Weights of a small transformer language model: 14 heads of 64, 1078M tokens.
MLP neurons of a small language model. Each row is named by its layer, matrix (down: output weights) and neuron, and shows model dimensions 96-223. Each number is 128 + 24 x the weight over its row's rms, rounded and kept within 0 to 255. A neuron's up and down rows have the sign that makes its largest values positive.
Before each neuron's rows, "raises" lists the tokens whose logits its output raises most directly, leaving later layers aside.

raises: "the ", "an ", "a ", "it ", "in "
L2.down355 [148 157 144  93 111 133 153 148 155 160  87 121  93 123 124 131 130 150 192 160 117  65 124 116 165 132 138 137 112  93 166 132 137 131 131 125 123 125 138 120 130 160 146 121 112 141  91 107 135 118 148 120 104 117 150 157 137 185 129  89  85 141 101 132 118 128 117 119 136 119 143 108 129  88  84 118 143 142 168  99 152 113 108 109 161 134 183 160 113  96 136 129 155 144 129 146 143 163 101  87 124 141 132 129 120 129 145 125 145 152 162  88 137 126 118 118 121 174 120 144 133 135 139 131  87 124 139 143]

raises: "North ", "Europe", "England", "France", "southern "
L8.down389 [ 96 130 132 183 165 155 124 167 101 109 148 112 127 133 154 129 139 139 121 132 107 149 149 106  96 176 101 117 130 170 168  85 122 114 138 122 122  88 129 142 119 112  95 155 107 132 140 115 131 126 163 123 144 129 116 132 143 103 143 136 129 110 181 159 146 120  90 124 115 150 119  97 143  91 100 129 124 143 148  81 141 111 161 153 162 117 131 134 140 103 134 110 144 139 109 145 120  72 152 136 123 156 119 146 113 126 140 144 155 169 123 169 120  81 159 133 108 133 128 114 155 116 140 122 118 139 161 149]

raises: "in ", "and ", "of ", "because ", "as "
L2.down1047 [120 117 146 105 166 160 171 132 171 125  43 147  91 134 140 123 146 134 158 160 139 113 129 114 142 152 129 128 119 169 101 104 158 123 149 127 110 124 127 110 128 111 147 137 155 123 115 122 117 118 141 141  99 104  93 109 134 185 128 137 126 120 168  87 119 136 132 169  82 103 138 132 104 150 115 131 125 122 136 114 163 127 116 141 134 111 104 111 167 149 110 156 112 137 134 145 123 152 145 142 118 156  85 149 109 125 104  84 122  80 163 145 150 140 122  59 120 129 114 123 114 129 148  76 131 133 143 131]

raises: "and ", "(", "in ", "from ", "sp"
L2.down33 [126 143 117 128 119 159 141 149 121 118 103  99 118 145 159 116 125 150 126 143 149 115 110 149 145 153 127 124 118 106 124 159 131 133 112 159 130 132 146 165 148 130 135 138 112 143 118  94 115 127 148 129 117 113 140  93 105 175 147 111  95  74 122 130 102 140 103 123 164 133 163 129 132 155 139 131 135 129 135 148 166 118 144 119  82  91 133 112 128 118 138 156 108  81 142  93 151 122 143 124  97 164 113 132 167 126 124 130 175 158 128  92 100 168 121 159 134 118 117 110 114 114 158 117  88 128 121 121]

raises: "and ", "(", "| ", "from ", "in "
L2.down1210 [114 132 151 147 104 145 158 128  98 136  65 105 143 120 121 108 144 129 162 135 148 102 114 103 123 142 151 141  91 122 119 119 124 116 119  93 124 160 140 110 144 132 170 111 137 118 118 111 151 115 111 149 104 119 116 132 134 159 121 111 110 138 124  83 124 103 108 114 134 123 152 127 136 125 124 114 122 135 131 148 140  90 106 125 131 103 164 100 150 125 117 108 145 118 111 184 140 117 142 138 156 143 135 150 148 119 150 120 122 140 134 120 140 124 146 165  76 135 121 151 113 127 104 124  94 112 104 111]

raises: "the ", "in ", "a ", "an ", "his "
L3.down926 [104 127 117 133 121 183 154 158 161 170 100  96 106 148 147 127  91 181 109 154  98 148 142 111 133 119 139 149 138 124 134 134 153 111 116 154 119 161 144 154 160 118 114 144 121 131  78 135 183 110 141 140  87 124 153  95 117 164 147 108 133  92 106 131 129 112 140 131 168 153 143 106 115 150  97 126 117 150 147 156 142 151 134 107 163 144 164 116 128 112 186 162 119 113 133 103 100 141 139 115  99 132 128 180 108 111 130 133 126 128 116 120 154  74  89  88 131 115 149 159 136 134  97 108 146 140 123 159]

raises: "the ", "an ", "in ", "a ", "as "
L4.down1382 [144 143 130 115 107 138  66 120 155 155  77 119  96  98 164 121 101 177 127 134 111 117 121  89 146 136 171 131 121 126 153 112 187 112 137 153 133 145 106 127 173 144 139 153 148 135 115 142 126 131 134 145 101 136 110 111 145 149 163 122 137 128 152 137 133 162  96 154 110 148 142  79 140 130 113 116 131 156 170 109 119 133  78 120 175 109 113 150 131 131 148 132 147 100 102 133 139 148 124 125 131 175 130 149 105 105 172 113 118 160 145 130 131 133 118  61 131 144 140 107 112 123 147 117  85 137 140 147]

raises: "(", "| ", "in ", "and ", "on "
L2.down884 [160 131 106 122 130 132 140 180 115 162  91  99 127 115 137 137 105 146 137 148 140 126 185 145 132 144 132 139 126 137 117 152 158 155 111 149 123 117 126 149 125 142 128  96 107 182 133 139  88 122 132 143 111 116 154 106 123 183 155  71 108 131 105 116 110 132 104  99 132 140 135 156 172 124  99 121 148 134 169 117 141 120 112 124 102 110 128 102 141 148 123 128 140 142 107 109 149 143 132 128 102 132 137 125 115 141 126 118 132 134 116 141 132 149 128 136 119 132 101 145 169 110 168 116 107 111  82 117]

raises: "(", "and ", "| ", "R", "C"
L2.down119 [139 129 109 116 119 167 154 148  90  94 101 113 140 106 125 132 114 118 130 122 123 131 137 111 108 135 146 133 136 149 144 118 178 126 147 117 135 138 153 137 136 140 113  86 107 137 104 114 135 131  94 176 109 129 130 130 133 137 124  91 129 151  96 114 111 125  89 128  99 126 146 135 159 157 115 117 133 133 159 129 149 162 105 121 128 114 137 124 130  64 138 151 108 125  97 115 159 131 136 129 126 113 154 137  92 124 125 145  99 140 140 123 137 168 171  97 130 149 114 137 166 130 100 143  91 126 104 137]

raises: "(", "in ", "and ", "on ", "with "
L2.down266 [163 148  95 103  99 210 133 149 112 128  95  89 131 115 129 107 121 139 161 119 168  93 136 142 129 138 110 110 116 129 135 154 119 135 113  97 145 115 126 149  95 119 150 109 116 145  94 117 114 111 129 126  80  83 147 132 160 153 134  98 106 101 111  98 138 132 124 132 138 127 117 121 145 149 106 123 139 154 135 124 130 124  97 107 101 131  94  83 151 116 127 131 103 111 108 153 131 128 110 132  94 140 117 126 138  93 123 136 151 124 119 135 137 156 148 122 132 123 145 126 140 137 141 101 110 121 138 113]

raises: "in ", "(", "and ", "'", "with "
L2.down520 [ 96 157 108 127 104 136 129 179  97 150  74 118 125  67 128 141  88 100 167 113 118 117 147 133 129 142 137 160 119 108 124 144 141 149 129 130 137 124 149 153 118 136 162 143 104 110  97 166 117 104 135 127  83 145 128 135 138 154 138  99 100 131 135  97 132 148 117 111 132 146 116 147 144 125 116 113 132 134 109 113 126 116 116 119 119  99 123 113 162 132 131 155 112 130  95 154 110 137 129 132 158 150 121 137 119 150 144 138 161 147 124 147 133 166 116 113 120 143 135 141 116  79 162 113  91 151 108  93]

raises: "A ", "S ", ". ", ", ", "T "
L2.down1518 [108 124 103 154 107 138 126 124 110 112 107 138 131 136 116 140  97 125  99 140 124 144 154 142 121 109 112 122 170 157 118 133 108 147 118 123 107 115 169 160 107 105 149 134  73 154 121 122  88 123 144 150  89 120 123 113 168 156 135 141  99 141  88 110 113 143 110 128 117 117 168 108 193 103 117 120 118  84 127 151 140 119 128  69 138 116 145 114 144 100  85 134 130 117  84 101 162 107 107 136  99 152 134 139 160 119 137 128 165 188 113 129 110 142 116 151 140  96 116 125 116 123 148  97 112 104 139 152]

raises: "of ", "(", "with ", "on ", "for "
L3.down1427 [150 179 101 138 129 117 128 142 134 135  65  96 113 101 151 134 149 134 128 104 159  99 122 187 111 152 150  99 179 159  92 125 108 133 126 161 130  97 130 134 133 164 132 141 113 132 117 133 126 154 133 138 133 150 104 107 106 210 144 106 130 113 114 121 104 119 122 106  98 119 122 178 141 133 117 108 147 171 165 152 148 131 109 108  71  92 128 105 135 133 123 157 124 142 104 112 161  97 144 117 139 132 143 118 114 107 149 165 149 125 109 115 133 122 108 179  87 157 106 147 181 148 159 143 139 119  77 107]

raises: "in ", "and ", "(", "from ", "|"
L2.down1273 [121 152 145 147 132 145 136 143 131 142  82 100 121 131 143 127  91 165 153 143 131 111 143  85 133 144 128 135 102  62 126 137 166 119 105 120 130 129 138 129 125 102 171 145 134 126 110 155 160 165 135  81 106  70 147 109 121 164 121 101 113  82 133 112 150 146 120 132 150 143 152 122 131 130  84 129 124 129 144 147 158 114  99 115 142 105 149 110 122 143 115 144 144 133 157 135 114 127 149 154 100 127 121 167 131 136 142 152 151 148 145 133 143 154 104 156 118 123 129 129 133 152 153  93  76 120 102 104]

raises: ", ", "-", "a", "o", "es "
L2.down617 [131  90 150 111  98 168 128 177 109 145 103 111 126 101 137 151  97  84 151 122 121 130 129 105 149 116 138 143 121 117 130 109 121 160 142 126 108 105 111  88 113 142 107 120 111 141  95 118 119 160 147 122 105 117 100  96 139 144 109  87 128 166 118 122 170 147 109 160 118 137 111 101 133 148 105 129 114  85 125 128 103 181 127 127 152 161 112  83 127 103 113  57 132 136 162 122 139 134  81 153 127 149 131 139 142 167 169 112 106 133 142 134 140 153 165 101 127  48 105 114 122 159 112 158 117 147 121 133]

raises: "and ", "(", "| ", "was ", "|"
L2.down427 [139 115 111 116 159 164 186 152 103 101 115 104 122 172 131 158 165 128 150 129 139 159  94 122 140 107 164 117 126 142 133 142 158 127 102  97 128 136 133 122 119 129 164 124 120 107 105 127 148  88 110 167 114 123 108 137 152 175 145 114 123 121 126  63 128  78  74 129 114 146 172 135 166 103 132  74 111 126 196 138 114 145 129 111 129 129 140 101 139 109 130 135 136 131 110 116 155 118 121 103 116 125 154 106 112 123 173 114 102 161 132 154 146 137 137 130 114  92 115 140 167 165 111 145 113 107 109  42]

raises: "))", "). ", ".) ", ".), ", ".)"
L8.down761 [122 162 115 117 118 127  79 131 192 176 166 163 124 114  99 171 128  77 158 152 132 155 108 164 131 118  94 138 124 127 151 161  92 138 104 104 131 115 144 106 143 132 162 129 138 120 122 155 118 152 147 131 129 113 107 101 134 120 119 157 136 123 148 150 146  98 116 126 110 120 133 149 142 129 126 136 176 137  85 136 136 176 123  89 143 148 156 128 120 173 125 133 119 148 151 160 106 145 126 126 121 131 132 130 168 179 144 118 153 144 164 111 167 136 113 160 178 119 109 158 152 123 136  85 143 123 121 105]

raises: "–", ". ", ".", ", ", "-"
L2.down649 [148 119 137 120 150 110 143 162 154 186  95 140 126 146 110 132  73 132 146 135 112 135 160  92 175 109 135 113 126 109 145 117 148 155 122  91 113 118 134 134 134 129 125 119 140 153  81 139 120 137 126 115  68 138 110 107 110 110 114 108 131 168 102 104 140 156 134 166 137 125 115 117 102 103 138 137 115 127 127 158 116 149 121 131 134 151 146 128 153 119 114  76 152 119 143 109 129 147 126 140 101 116  81 112 121 146 142 122 132 137 159 149 104 127 132  78 127 103 116 126 127 103 128 103 123 129 150  86]

raises: "(", "of ", "in ", "L", "R"
L2.down592 [126 152  92 138 120 127 159 152 112 160 115 105 139 120 147 146 121 115 136 137 127 129 119 163 113 155 128  82 134 134 126 111 126 121 121 157 174 111 156 187 126  88 117 135  91 104  97 126 165 130 134 118 108 149 159 131 166 167 130 145 122  89 147 136  88 125 138 105 141 150 126 136 152 113  83 132 119 162 183 139 118 126 116 113 120 122 106 113 123  92 137 170 105 123 143  88 160 130 179 115 169 116 151 137 121 105 110 128 124 132 140 120 145 140 169 176 175 151  98 114 153 118 132 113 126 130  71 124]

raises: "the ", "from ", "by ", "to ", "with "
L2.down381 [125 154 127 119 135 120 135 136 114 130  54  97 107 130 178 136 137 149 169 135 126  90  96 126 115 102 111 141 111 130 167 132 161  94 141 114 155 175 118 106 118 138 161 149 103 105 105 148 169  98 148 133 115 134 161 163 128 177 129  84  98 109 110 108  90 105 110  95 130 142 132 103 163  93 103  78 157 144 181 105 135 129 106 129 160 116 192 137 110 127 125 121 140 143 139 153 124 111 129 111 115 155 139 104 149 118 124 118 159 206  86 140  81 116 126 126  96 170  87 152 161 149 110 112 103 115 125 110]

raises: "to ", "in ", "on ", "and ", "at "
L2.down1099 [ 95 157 125 107 109 147 123 143 119 129  87 117 112  99 138 116 108 146 110 142 119 126 179 119 130 143 149 133 142  85 113 114 120 150 141  99 151 142 136 140 166 131 133 144 113 134 128 167 138 113 165 113 164 155 136 120 130 171 136 123 151 119 117 136 149 131 145 104 156 132 121 123 159 114 110 135 117 129  96 101 125  60 125 123 128 137 190 105 124 163 152 161 102 108 141 164 138 130 101 102  92 150 106 136 147 102  77 152 175 153 138 101  95 121 109 167 150 116 150 109 141 119 164  69 116 121 104  90]

raises: ".)", ".) ", "). ", "))", ")."
L8.down1058 [121 113 126 125 133 108  83 115 195 166 131 107 105 135 121 137 105  87 115 136 137 120 141 139 161 124  77 167 110 110 151 115 114 111 115 122 161 130 158 154 117 124 141 109 120 137 117 176 124 121 160 121 134  45 128 144 144 170 112 100 130 132 150 122 155 122 121 138 127 121 116 151 161 125 141 137 153 104  85 116 128 165  69  96 144 162 153  87 151 142 100 112 118 136 112 100 112 115 118 129 101 129 149 145 164 173 133 138 157 143 185 129 179 149 123 137 148 121 117 128 131  97 177 124 132 119  95  95]

raises: "A ", ". ", "C", "C ", "I "
L3.down310 [120 136 104 144  92 140 137 123 129  88  96 136 142 130  79 117 114  92  89 151 108 124 182 112 152 144 162 110 138 125 144 118 124 109 120  91 129 125 179 138 109 130 130 129 129 141  90 156 102 143 130 108  57 142 130 114 163 124 116 133  95 120 109 109 110 130 116 119 154 137 168 107 136 112 121 124  98 104 138 105 114 139 144  90 139 152 112 110 177 127  83 116 104 127 137 130 136 128 138 125 102 127 101 141 127 127 143 114 164 149 144 119 103 128 107 146 116  84 131  96 107 134 134 114 112 120 130 105]

raises: ". ", "C ", "I ", "C", ", "
L3.down1341 [122 141 103 140  98 133 136 126 128  98 104 147 160 118  78 115  95  85 119 159 104 147 162 145 157 148 167 131 142 135 138 163 108 139 123  91 142 112 196 103 115 125 146 121 150 159 103 151  99 129 138 118  55 152 126 113 143 127 135 141  82 111 102 123 113 155 115 133 129 132 145 108 147 126 100 111 100 100 138 109 130 122 159  85 150 176 142 112 172 119  76 124 113  99 126 123 155 112 146 143  98 119 132 123 105 123 167 146 146 164 127 128  93 136 101 134 102  64 152  84 104 157 140 126 106 100 151 113]

raises: "from ", "in ", "to ", "with ", "on "
L2.down1532 [133 156 126  97 114 176 181 130 126 122 123  95  99 110 153 117  71 173 112 157 131 154  93 133 169 149 102 139 150 129 149 139 134 165 110 142  65 140 130 130 126 124 157 122 131 107  99 162 135 105 131 123 104 111 145 146 121 133 135 115  88 144 130 136 114 111 126 100 131 150 140 147 108 160 122 144 135 123 101 130 125 134 112  98 141 137 132 136  66  93 122  97 159 108 120 120 134 155 142 159 143 106 143 159 173 107 143  86 128 147 108 120 157 143 112 166 131 146  96 164 148 140 105 133 106  97 162 158]

raises: "from ", "in ", "with ", "to ", "and "
L2.down1381 [136 153 108 113 119 144 172 144 135 149 122 104 124 132 126 138  85 140 149 128 107 140 126 126 146 142 108 122 168 105 122 144 124 134  58 144 127 161 121 115 118 124 139 131 140 133  85 182 177 128 104 112 100  98 120 143 136 150 160 160  99  87 139 105 110 109 127 132 105 119 129 116 140 130 134 102 104 112 137 128 114 131  88  67 142 104 124 123  80 129 108 115 130 128 132 147 127 125 113 133 157 150 137 134 148 112 140 134 114 147 113 123 124 117 145 113 121 153 133 124 139 141 129 130 132 120 167 133]

raises: "(", "and ", "of ", "| ", "c"
L2.down557 [138 152 100 114 123 144 163 101 143 162 132  84 113 133 124  97 123 134 181 141 114 113 139 151 110 138 145 141 104 124 122 129 126 157 102  95 128 116 113 143 104 106 115 122 117 158 108 103 123  95  97 131  94 107 132 124 150 156 139 117 132 135 123  86 146 120 122 115 149 132 116 115 166 140 123 164 126 128 140 141 208 118 113  99 126 110 146  72 144 105 127 140 118 134 156 187 144 123 126 146 106 172  83 118 121 111 128 156 126 101 154 150 118 125 167 100  83 128 111 138 136 128 135  95 126 117 116 104]

raises: "(", "of ", "with ", "that ", "and "
L2.down1242 [119 170 116 150 114 143 176 110 123 151 107 134 126 101 175 148 120 140 117 138 166 109  93 130 123 145 159 114 105 132 128 111 130 101 108 114 123 150 106 153 135 134 159 139 124 145 144 131 147 159  98 115 135  86 133 119  82 160 147 140 143  90 138 104 128 122 111 142 135 116 127 125 138 136 135 128 128 134 133 119 146  84 143 102 135  79 117 104  84 140 136 142 153 110 109 154 134 167 136 141 105 143 120 150 161 121 152 181 121 130 131 127 157 134 119 146 120 136 121 118 123 148 138 146 119 107 103  94]

raises: "and ", "of ", "by ", "to ", "on "
L2.down1226 [158 128 101 108 114 158 154 166 102 111 102 104 109 150 131 106  64 139 146 147 161  91 149 111 138 144 184 120 113 146 121 174 119 121 138 140 117 121 123 137 133 155 154 129 102 106 138 144 174  90 103 150 154 158 122 118 110 148 153 105 147 115 115 103 104  87 146 137  93 113 122 133 165 119 100 104 137 160 154 138 147 118  90 191 120 120 134  62 141 118 114  89 109 136 105 154 140 137 204 164  99 165 127 107 119 118 148 126 146 143 123 134 134 118 137 106 108 152 136 120 139 108 142 141 133 122  92 102]

raises: "A ", "S ", "I ", "P ", ". "
L2.down1432 [114 125 127 166 118 126 144 124 122 124 107 172 158 132  57 127 114  99  85 151 110 131 173 140 127 127 136 132 155 132  94 126 128 123 128 101 145 105 158 124 122 109 153 134 118 138 110 125  89 139 104 137  62 127 125 108 148 117  89 151  74 117 105 113 113 153 109 135 127 123 149 111 170 117 136 108 104  89 128 134 127 121 148  94 139 167 143 113 156 102 114  95 124 109 127 111 178 150 131 126 122 115 134 112 143 140 147 145 136 155 129 128  95 141  93 134 114  87 135 104 123 134 157 104 107 109 153 131]

raises: "-", ", ", "in", "in ", "er"
L2.down1269 [150 149 151 129  84 103 100 144 122 100 118  99 160  55 143 151 101  82 181 125 132 125 125 147 144 106 154 154 150 106 185 156 117 143 152 107 156 114 147 131 112 173 150  92 116 146  97 118 115 135 150 135  77  84  99 109 147 120 151 141  90 134 150 111 146 136 108 162  99 107 141 125 156 129 110 135 130 109  71 110 107 142 100 128 155 103 132  89 117 138 139 150 154  96 112 152 125 124 121 103 139 130  85 121 120 140 136 133 115 120 143 134 135  96 124 122 167 118 102 101 119 113 108 132 134 159 114 162]

raises: ", ", "–", "-", ". ", "'"
L2.down1002 [146 175 136 123  98 139  72 160 138 109  90 135 136 115 135 164 119  81 157 109 124 121 149 110 150 124 147 115 127 142 132 109 110 102 120 113 170 115 104 144 115 122 111 109 127 153  64 105 113 132 145 157 100 115 105  86 121 134 137 101 102 170 148 128 151 149 121 163 105 146 169 105 139 155  92 145 104 104 127 169 109 154 154 121  97 126 125 119 125 171 139 103 149 117 172 121 120 137  80 110 120 135  99 171 142 148 127 158 152 109 169 142 164 128 121 100 111 139 122 116 107 123 116 122 150 136 121 143]

raises: ").", "). ", "); ", "))", ");"
L8.down1479 [ 96  81  81 141 126 146 108 152 131 163 155 109 143  83  87 160  86 158 114 150  92 111  98 136  85 159 124 152  75 116 117 123 134 118 104 133 169 100 151  91 143 122 129 152 131 149 160 155 162 142 122  67 127  83 123 127 113 128 150 128 132 128 139 138 150 122  96 119 129 129 122 143 126 122 131  82 233 153  71 118 143 104 173  91 144 126 136 153 122 126 150 118 138 159 120 194  94 106 137  94 146 160 128 145 112 106 145 126 154 148  95 147 110 117  76 148 125 117 140 158 119 118 193  82 107 128 138 112]

raises: "0 ", "8 ", "th ", "6 ", "5 "
L3.down685 [130 125 161 147 132  90 159 156  67 141 130 143 117 144 124 141  94 154 111 138 127  93 104  89 123 122 142 119 137 145 119 137 108 118  96 110 137 117 135 140 168 105 160 121 137 148 109 134 126 113 153 121 121 103  99 150 131 101 171 142 116 150 126 149 151 122 155 151 117 131 117 107 131 157 122  91 110  80  86 152 153 131 122 122 104 112 127 148 131 128 105 113 129 117 139 144 146 139  80 157 121 147 119 109 130 132 149 123  93 109 145 130  92 121 136 143 157 158 154 153  88 150 121 135 136 103 153 122]

raises: "(", "and ", "of ", "& ", "| "
L4.down321 [143 168 145 122 112 139 163 103  91 173  84 124 122 136 130 144 120 172 136 117 145 101 159 134 138 120 134 151 117  98 115 101 142  93 117 116 132 142 134 127 117 129 142 105 105 145 115 130 148 128 121 114 139  97 117 110 107 185 129  94 105 116 126 126  93 121 121 130 141 151 105 129 153 131 140 141 125 117 115 130 153 109  94  89 114 102 124 102 149 124 154 145  99 114 128 153 143 162 151 140 151 151 121  95 133 123 146 168 153 123 127 114 127 139 144 115  81 156 118 113 120 147 142 143 127 146 122  93]

raises: "& ", "and ", "of ", "with ", "("
L2.down151 [127 122 129 142 130 115 141 150 148 181 116 113 110 118 139 113 119 127 142 118 157 114 118 119 118 100 149 147 153 141 101 135 104 176  96 105 101 125 163  81 140 133 118 146 116 136 106 114 155 113  96 109  95 118 143 115 103 139 151 124 127 139 119 132 116 101 128 111  91 107  97 136 113 117 100 121 160 158 177 141 170  98 125 117  79  91 122 121  94 121 132 139 136 145 127 139 169 123 137 141 140 131 186 123 110 111 169 154 144 114 131 143 136 147 121 111 103 136 102 102 150 109 134 140 131 113 132  93]

raises: "(", "and ", "| ", "for ", "in "
L2.down1462 [118 114 120 126  99 125 166 152 142 136 109 126 145 153 118 142 134 136 156 128 145 116 155 191 161 121 140 125 108 101 161 133 156 124 119 104 103 138 135 162 168 126 151 123 114 136 104  93 138 128 136 165 120 114 126 125 162 173 149  88 126 147 119 106 107 107  94 136 124 128 145 126 177 109 118 160 117 133 135 141 139 138 131  93 121 114 138 111 154  87 106 130 121 111 124 118 141  98 155 129 111 111 123 152 103  87 148 147 137  94 143 132 145 159 142 109 105 132 111 123 121 117 118 135  82 124 114  92]

raises: "and ", "(", "e", "by ", "d"
L2.down780 [112 172 113 106 110 150 103 138 144 168 121  95 148 108 117 134 136  99 142 111 130 126 133  91 104 138 120 134 100 121 127 114 124 136 102 116 124 120 122 130 136 134 112 123  81 153  99 131 115 108 136 110 109 107 106 141 141 133 139 153 130  90 143  98 135 127 138 139 142 106 131 145 149 148 114 134 126 141 144 114 153 126 152 120 137  83 140  65 135 116 161 127 144 110 106 163 124 140 154  93  59 142 134 111 144  96 116 152 149 113 149 148 132 122 149 112 117 106 129 125 145 169 111  80 129 109  82 142]

raises: "(", "in ", "and ", "of ", "A"
L2.down1255 [109 137 102 143 106 142 149 167 113 175 106 111 130 115 152 142  92 133 136 129 131 118 153 108 142 129 133  96 125 152 105 147 102 199 113 138  73  97 152 185 126 133 114 114 125 180 108 108 121 128  91 146  98 103 145 119 106 158 127  54  98  96 127 126 146  99 113 136 149 111 120 137 151 124 133 105 122 147 145 120 141 121 109 124 119 103 137  98 152 125 116 135 102 117 108 124 186 141 127 126  90 176 109 135 133  86 141 176 153 126 156 155 114 141 175 145 133 130 133 151 137 140 145 133 114 122  90 110]

raises: "(", "and ", "of ", "that ", "with "
L2.down1149 [132 135 133 131 132 125 157 130 121 140 131 129 110 115 135 151 113 151 145  90 149 136 122 125 131 115 140 125 136  91 129 124 130 109  84 145 124 148 127 144 132 118 138 152 127 120 108 127 176 151 108  94 131 103 133 102 114 176 142 128 131  69 128 126 125 117 105 134 103 129 131 115 157 133 137 106  93 118 140 136 158  88 113  81 116  77 146  99  84 145 114 143 102 130 133 149 139 125 122 149 131 143 104 152 136 128 144 193 190 128 131 123 127 134 118 150 115 185 136 102 157 138 156 132 128 150 103 101]

raises: "I ", ". ", "A ", "S ", "O "
L2.down577 [132 121 126 164 134 119 132 140 106 123 106 162 148 124  67 139 106 123 109 133 104 134 174 154 117 107 118 133 147 149  87 127 122 152 126 102 154 110 145 123 113 115 155 126 129 146 123 109  71 143 102 131  70 133 133 127 129 119 112 153  73 139 100 102 116 163 104 135 127 121 132  94 174 115 116 106  96  90 106 139 125 138 143  87 141 157 147 114 142 107 124  95 140 102 126 110 173 156 110 102 134 125 139 101 151 147 165 139 134 158 134 118  99 133  94 144 106  80 112 122 133 122 165 104  92 120 147 141]

raises: "0 ", "rd ", "8 ", "6 ", "4 "
L4.down913 [136 152 166 169 116  96 137 124 103 120 139 129 101 129 108 144  71 137 118 128 127 112 105 113 124 129 112 102 159 153 153 149 105 128 118 119 157 147 109 142 152 111 138 137 124 120  94 125 133 117 120 109 129 121  99 193 134 141 175 143 107  99 130 160 130 135 159 150 107 105 124 140 120 113 112  94 117  93 108 106 132 119  95 104 117 157 101 163 128 123  90 128 172 119 122 121 152 137 116 142 143 146 181 125 101 115 136 120 147 149 140 134 119 167  89 132 162 178 147 124 123 116 147 134 130 136 153 123]

raises: "(", "for ", "in ", "with ", "and "
L2.down1055 [105 115 104 133 112 118 156 169 123 172  84  98 122 119 126 104 142 137 173  88 136 125 139 119 122 169 122 150 115 110 133 105 110 153 117 134 122 135 131 171 141 142 149 115  92 185  88 108 129 122 112 124  93 134 115  98 115 166  99 100 134 137 123 115 143 151 174 155 146 136 111 112 140 141 147 140 125 141 175 110 151 127 138 110 140  93 129  93 129 104 138 128 136 111 117 123 139 118 125 143 101 146  87 114 119 114 144 100 155 136 143 129  94 123 142 138 136 136 145 127 167 106 146 110 112 143 104 125]

raises: "(", "and ", "on ", "'", "| "
L2.down1198 [137 130 118 132 124 128 156 147 116 166  65  94 124 133 142 136 134 125 127 142 125  91 140 144 132 134 151 134 134 100 127 140 109 169 165 134 131 134 124 142 107 153 113 101 103 137 113 124 114 144 113 123 128 125 140 114  83 173 152 107 119 131 105 120 111 129 105 105 141 114 134 154 173 119 110 104  93 126 139 145 146 126 116 109  92  99 129 107 152 135 111 155 127 130 131 119 127  92 117 145 109 135 139 130 153 113 104 126 135 121 138 115 144 148 127 154 113 122 109 147 157 119 131 119 142  98 118 110]

raises: "from ", "in ", "on ", "by ", "to "
L3.down410 [141 148 140 101 112 172 158 146 115 107  93 104  78  94 171 113  60 165 158 111 147 126 133 150 118 129 115 134 124 108 126 144 169 133 124 123 100 155 112 110 108 114 138 149 107  63 130 152 127 138 140 109 111 123 133 138  88 132 122 112 114 140 146 184 128 105 151 131 136  90 125 130 132 164 129 111 135 107  98 148 153 145  94 129 145 135 131 116 122 136 113 111 147 138 125 141 130 139 138 143 139 122 148 124 129 123 125 146 172 157 115 105 140 123 170 127 121 192 115 139 164 148 105 132 113 108 124 161]

raises: "(", "of ", "in ", "and ", "| "
L2.down647 [135 127 143 127 144 127 144 156 121 150 113 120 124 111 146 138 117 158 150 123 132 146 118 131 119 138 128 107 139 114 105 118 140 134  71 136 124 155 141 119 132 121 133 130 102 138 102 134 156 171  84 114 109  97 140 116 127 158 143 128 151  78 137 125 100 111 101 122 127 138 140 134 150 124 108 100 109 137 152 139 151 104 107  79 124  89 186 113 101 117 124 136  96  95 141 130 135 123 113 149 129 129 117 142 144 136 148 150 152 126 118 121 140 141 135 168 124 158 122 124 161 153 127 114 142 140 104 114]

raises: "and ", "(", "with ", "by ", "in "
L2.down968 [121 101 137 104  91 140  87 146 122 142  92 138 131 115 183 134 140 126 130 131 126 146 133 115 140 146 121 130 143 133 153 131 141 143 151 137 145 117 146 140 153 104 126 119 123 137  74 131 125 134 145 118 138 125 103 123  90 140 116 135 106 133 117 123 114 130 156 103 147 126 150 111 175 155 114 103 153 122 108 105  89 127 134 119 168 120 124  94 134 129 141  98 128 128 140 136 167 129 110 145 129 145 138 166 153 140 113 165 168 158 131 115 133 119 112 119 131 128 146 119 156 120 121 147 125 147 116 115]